MLP neurons of a small language model. Each row is named by its layer, matrix (gate and up: input weights; down: output weights) and neuron, and shows model dimensions 304-495. Each number is 128 + 32 x the weight over its row's rms, rounded and kept within 0 to 255. Numbers have three digits each. A neuron's up and down rows have the sign that makes its largest values positive.
Before each neuron's rows, "fires in" lists the words (lower case) most often at its 100 highest values on Wikipedia text that the model never trained on. A number after a token or word is its count.

fires in: "a" 41, "other" 10, "second" 7, "are" 5
L2.gate1130:111202071133111112128138117100151138152182174124150142149123163167089123102150132111165187108066098097050162116116147136081117145137087119118074104100152163184176111165119131125122089123115145154036206100119118149127141122142132138108106140145122143140130173117122142107151105133076146129047062083159179135136119126112127124119074151137114094146100129159160112114159175145144161113135108074143147129140179117106169080126201126138064146113077115139129148106128150142134148169075111152166088089112135128095118114126177069115153217105133125138099180095096206142104136136159173099
L2.up1130:137072083135184109117194101147102139146108141127150138095125109120121093136110120101120118102198190137150058124166121082115102189110108157139124138172171102116169129133097089114131108132103095125135139151115119054095122102128073096121111060175147125114043144087167109149114144090146148087117147109137132102110120102185112138193143097093156102191086093128150161146178089181128099081100115144168033091131078116097157097093133138117178124133073166159102136091128151120111134160093146127162143110160125123123139085145118168134139079132129115125123117139131129119125133081072144118
L2.down1130:130136152117088111069133092191113162153106093128060126114116091132146145110083088099162066165183130124170170120146140149096145125162117122151141110075147058145137148122093160131148127091084150093182115203161112100169084163096123148171226165174157163139144146138143109166139118141192147132123150100093147149159151103052215101129125110118186153037098129107146124062143112170101174114162117173126098111138154103130164125077149145146185137124143144059117162094182112133100123117174139083107186112146188128122101148122115133139145126123135134154149087148138090178116165128055097084

fires in: "two" 28, "three" 10, "of" 7, "four" 7, "various" 6, "several" 6
L2.gate987:162142101118162116072153147110087079100129068140138132113144144139145209186119146136102143118134141080098138167164137106199129140158088139130139137129110088140094159106105113106134092172164181155147131134174138127140132151132173155133167110173119186143095138102135158154134154056121121151146091104091168080161130139087120069153092165109105112071130154083129130110120098115173125090105156116114164087143138112123158123133153145156148058186061193127112169171152105086139123131114118076145116169124138104150144168121176128137174179073160138165134131090141116148161137139062165097
L2.up987:081126154118107070130112087080159066109134173125149143107174073082181144135134158115071154142086093089127075185144142159121134085162133100141110212161139108151140106098139112132143112104125157104056127127164135085146109142164141175095133143107137088112134096128129105114111167110115135204128113144131139083109125168084106145113049132108116110128091145145147132072063070087127142118124132118085145107133120118103161069083152142153110115157156103142136193077175135097105158157099048134188094170149084108134092129126137135132170129119114094175156132130153114097125124172111120111
L2.down987:138132105108091167123155150123125111135102119158088102108102069155122096157134144152110134174115152142095153148182138124107090120160107150154172174134114154160142158138089126153119144076085096116135181110152130134160166101119129061130128111169088127179111163112131137182159118110141124111067137122110143073102145125078162138142120102116161081147107148179206130126152157146136151123167150122142108100106125112157133101103135151091130150132058126095103136126125121095133152116157124118076203140118122141130095123099157119153097127124177103118111156064176072052156106137074148108

fires in: "and" 29, "or" 12, "but" 9, "as" 7, "however" 6
L2.gate2662:141136093145148139125122096123097136109121127165161192132079040141113097151069113152147116174120123203120080116197105101137147152160160082061102080158081126135108097104101118167107171127115126157108164119135088130119125147183077169122159152122077093068122184154136181147067111145107124132128159116091157128125144086153161116063137147072157153126071176097223118105117105107102145086122136127141115092164125144186125151156159082112116123098180164089104106170115160126167160167118138198058121115112158138182139150096130120121151192116052147120102140127108095110115193085154074147
L2.up2662:144150149128105101152130094126142151148106142112075114170149140096099087143166144146166110194130134151096109049213167126138144136119099086142092135163131139191118073143137116104069119124162160082114114145081095168097097143157098166158149087159168123102080107113157137105113118064121101130117052102107160146068140126090154136085158171130134165158171135140136119118124059102122160143124146158107147097133091141117103166091164082110123179090106111136172049161131137149174230091132123126095196135128126164142136154110090146119147160141129144145114115124120088130122104120116093038
L2.down2662:175091074119158093110184133070149171115117174139164142104128131176119160155091064117137125083140113084172084143130120100084146113114143190118118155078196102098176120130030097129164109112134184147144119086093093080103137092096144138144182178124140118153107116123167115116065098120168177133138132189144175118159126149068144174085164113115104200070134137129093109114168134082140126158164042089149147132162124066126152072163142166117155048100119105101149120154141174137163090106174147113185105127210132128124124106136187130172150122140150142141110119139092136174116137131110112156

fires in: "a" 59, "an" 15
L2.gate431:072194169193114186147146066176154121146113146139077130102119114123137148133074182156136177183156160099119139155070152091087103114182090096156193114164079134127165143131137177095161128098075118060141185129138101115152126125153041104147151153142124190112142102177157108124101097097131108193049136164135129154124183099186149144148148129161106141118172126096133148054156158137104170163142112179151140140099138105071128148120119138129137135131085069149148153119152122159162174120188104120118134140140098155144063101173122090100209127095144111132111058160151109089084130187146160173
L2.up431:097157103130147142093121094140099178126038126129135175170104192143103116143132157115110149149138075127130148162077143087116106173117122080153092170133179115118120171118173090128141150004066083097072101109165170111130086159136174161118153144139190103053081139180089180149117149081084086151111141143040124150156157118097083124120115157189126114117145133108123102178143133081151108134195150120090132137141117165091170103174090124151142146121137152059109143134105152169090163133117102139153098112152109175156109114128111137150071133089127092103085192158137145169177139110157121180
L2.down431:096158116152139125167126087147108084123137137069118099198118155087116097131078109095164079127152185164083119129144147123111216103124149156114153164157137119160159149152223159149143157061153103090184085165136146168148149150132139141169180157113105163119126148196119132116032112074117129133163093154174174094128151161093087157099143170125140122134166103120135101067137126127119060093163090116110159086085092182154179158226133067150123144175137075140176130103111134152133156066118113109168133112127196094117140120148145140194157088097141136158123163165174159146182187108116128136

fires in: "of" 38, "the" 35, "his" 4
L2.gate1382:161146123201185128093135160124101120087130098125105130088125128089178157155103115109067117108093151090151143152150127120159117064148173073088174097072124075121108165165180189076152169125206170162101097161142091182160137138104175102144126110111111121139170131127144152147150102181097163135115138135136128123139146152152154141098115124092144098142173138134081113124145116099115094146118112062126123104115156104159166111154088139170118106148089090158161066179157133140150167141117088082169065114102028151117108147092126195194140138086170100140110132132147134114065168125143161126
L2.up1382:137149161097132110180089139129108149137103137130133143037133137069117133146149143115153135142117104175174101102086100134150146126079151128108117120147126064177083097158094124145120136174134140122198172104145146124151135140120148127126143116136151137090111146106166101132150141182099137169158092112188133076092189140066161112158072164096106079104122072170090138133073155213154166105100136106162086147187169079175131140097182082170133125154140153094139126113139106227086092210148114165119090127154148112151133117122127145112128149129144131160095077139127103161136121156164130126
L2.down1382:137163132146091156131152179078128148151128152064153165151090119105120156159201064078105173111147136133086161120115139094095163143165139127109151126111148133162076122121128141134151120157147116163130128168091065185112103115102154136103116065174168106090133174107113179075131174153117249161087134112098103118154132162153155145199104128060141114151110131176128100128124099129180118121129153131101096128183136089144116093089107180100130177174131193126105109126157168140112177178149138104106099135121151107157086091123114119117115114200134094142109128146182119134151123183122105116

fires in: "and" 97
L2.gate690:141138144084171110149186120131091132145170111095139159145180148203120210097134135127166167132113112099112148150111142075104099116170112086094148092121136151119143149118065138153128107098097138160098177110128108119129073144172121213126140123119134117105109169137164095158126187178057162105146134115129108108140139092112146081138092125118117147086142091168158118088158085116102109100150092088147084123137161130104089107125118146213130121148162160137135112151128117119159133134203049168080119088174203125178081178062165152104154166102120147165141107157105129088077142109119096144
L2.up690:095120095138117142094136118124064045144116158109128146164135112120131147110173120119070080123112103184072087123013119143151122079101124173190126162105152108089135130200210106113110173111144109114100112141181076081101067064121118108134075130138139179139098182120104150098180147128083199133079126105167101197150082126083069081174165145121123133093085176153130151127147148185156148106181158143109103151177181108119128130133120134173146185102106137176121166115091106154104104127167149093132153145168133062155131131153121088167100097151117166163119165125104114107189147103098202104
L2.down690:147140109123127148123120091131123147169116142148081112124074149138078178129094104160091164147109144154083152109117127083137052131125180152137189118084125132105171103118133098109076142136163086092091169150125158138179109098107155123051106131117115181087136079121102154134125134137192048141151130105109103174078082134152112084119129087072145113144139104134109093073090196110121101097114165121063165111102131124120172084109191129205172168148096128122044136151064141158122126114135079114127139126130141091144146118115141113080192145142135133118096138067134133124091091108135176150

fires in: "from" 37, "of" 21, "name" 13, "generally" 4, "as" 4
L2.gate444:096083082091141159165143117145149123132109152154143099130166182167134112085087085178145066141101090103112092136116126130123121069152084124142135133213130166143109121066081164123161115144066138129152104134150113141121137128134168153129139125120098158107143126225114144085181118126119097180113161164116126142133093167108080128196120104109106100122116133134103080136114126132173133139140111115132161153147173129124108149158086160038136113091098179089142151161093099054105142104127134126115102153092163151175141104120132164131133151112057101092164117122168120129090157071134113156
L2.up444:105135132120128087159097128151143135153096133131101123102142140145099182104144143190133116176111167141078155112120099106143136125099153101145097080178131135166125150095077126119112160106113169051165082163116150184152147092100170118138119085207111138092169140121154047092110125119130141198162102163060154141147097171080080087207095118181188135104158144113072095147108153135113119142082172224086112151155164114148135078130161102059150098072123154098090118105137137080092077184103142145163178132083150138116123092196108119109138121151171105135154167102198077103133096145140090113
L2.down444:114178166129109144126133145087121123128163107120115134163082111080156123119120171152122096101132129152121121142104151101146162173143129133098098127122171119093134194141157095140153083087120097133134189160103115114107108171172105108097086113108069081141116152132150201137077123148132157125105158072114192137086160082114173116212088122150154174107136163160163151213103157123132151105120144097160097123109172131188134122076128087255156168139136093141133124160212116199079105143173159132116137124131148096173127150076153121062129060192116108162177168118055119172177132141124125089

fires in: "and" 45, "they" 5, "but" 4
L2.gate1351:136108168142114146120105127135124099153144077062103207156155077129137050109071135173112058092151140098103106155055131143180073097224149149087085164117139098115109148117118168138143111136128093172073206149140103062110145138114112090156145128160156092173161083139087139140153038096107108099145112076191120064083136179166117119048136157094133105120100129165123157156092110127129200146140153103086188153131152130162148153110140109127080090183136129176127129140094159096124141141086171149122095121121130139135085151157111147162126126093150084137080118101129171142130127146132116103
L2.up1351:094098129117166039197090093125186108171151086088128072121156119075075099102099180146114110109146154106122116139091145144113127142130183142115050106105056164099143103105120096159080166111168155187132186178127142141146065134144096140116152140099157112139122166098105138076104093146082140100154134098191101152082100157101134155069027139118176066150154159119109178149152098140127136118142171127074117091116124123114140207112158111149140145110164124097154129119126109162115068115138134146189104083062162120128146166143127143073096066142100118107149084114117157147152137124162126139
L2.down1351:088128053127111119161093135172134184168089099116125097116132158137163147160133126128146146147104115172188160133149124106110112180086128127121134086111076172142111102112138109138118161059101123135117080095145152206213110120143145113146185137090099147083137173109182132116054162171057134153124106136094094114144112107167117127115021092168163152154152183125086110106143103087084065148079088122138091113126120121100095223132122155125167201105158134139104122126171136159148142076161080133191158120104202138151149124055142094153141136113082149125169141111161073143145111131140109133

fires in: "first" 22, "time" 9, "2nd" 9, "7th" 4, "11th" 4, "second" 4
L2.gate2564:113138118135144167112168156099148121135186085114089138127153134102077143124117109138121148144070101184059143128160094142068128151124182123116086111123168141066058129043087152126064150144140136130201172068132158100136126116140185118171109124144108113077117096168104125136232156103116112113076152172148161162164147115102134133089114171081074126110106126081161108100125142142115093116161108119125148172152127098142156137142105124121119128158102148127101169083067181105113107156141118113100052193196098162097090141191106095046132126169143120231173115132111131153104109088112170180
L2.up2564:141128113108132100142125093109122132154086095081103111147150144133091060106124155066146072106127121122090217164145187138102148132170183134137126133156111120147116150142161139137154172182154120139100179109121140147101146167132170105168101168117159073125137111118154134170164121116197110078104094194129052130121172114162136154119136126108200132171158107180113183118126103118135084121107111141137179100162127111129139083130116139080131225099206195155145169121081124099167120059135088119129093100114082148052168216174054144137173130106105125149088135185108113059146128122103126158
L2.down2564:128130062138090153100132133170147126094119079123105230093122171167156171163159096103150125097052100147128103086173142160089222134134143104168144109095112097122060178149096156128162152102096125121131088158095105088155164058116183144094150070097159116161106138143127162124147170145052125095118128066144123133155145100129145115179145138100112178159159135099114090140152131156099114133166151096069129129157091127148114118100127145123130066141134091118123129101179133179045125163172148126104157183161131090149096102081138167109128131093141102206183128082177146114141139079107130119

fires in: "a" 46, "the" 23, "its" 8
L2.gate198:090096097162092133140166135140138099088077092156159122111101144173115119113107160097148132096093085162191133084094117129092125172060076098086144106038079148118100126133112113168094102111136173116044182113103086106136083161109136106089149130083118112126123118154159101163112121188138156148088168193126144179094194097111105132072138120105082106085110156086089120132089190113165160117150103081138129120136177124150123077045155169110111149177107053051099101148121106128146105129144067126134096147120154117157139132136155157141151106091121140219139069147144141146096123170103176068
L2.up198:134093071103109183106120150106140108101068112155081134142097071203101120160169060105123095127146183159166117187164129114097144160077117098099144147096140114185109163116135146159125105140085137073105154134147125064111089086145123143130123100148117087137165131107144151147169134129150129165150089208153183126126169161138117155148152180098172087167096070141119191154097113117147127123082124132108168193132070104186124092053136143111120072144189172059112088124167160121106098147156143096115100154148100123140132084136100159102135129154135151104084085126149112145087102116164143156
L2.down198:185110140155076118112099132123124115177153151078093177110141098099070084116084182122161129134127064136109086166066099089108175118100146139136148118126154161138116156201202134151063118047094152132103114118097139101154130180049141091136169152108106104106121064131130148092113146123085109093132135082117176160118142171125153142116098118162155172119189159146119053115089164125139155115127129108114166129131071125114139112191122158092169171168102059125158151079087120153117128146123129153150177165144124131078179162140173164107147158129127142144153124157124135123088140195150088131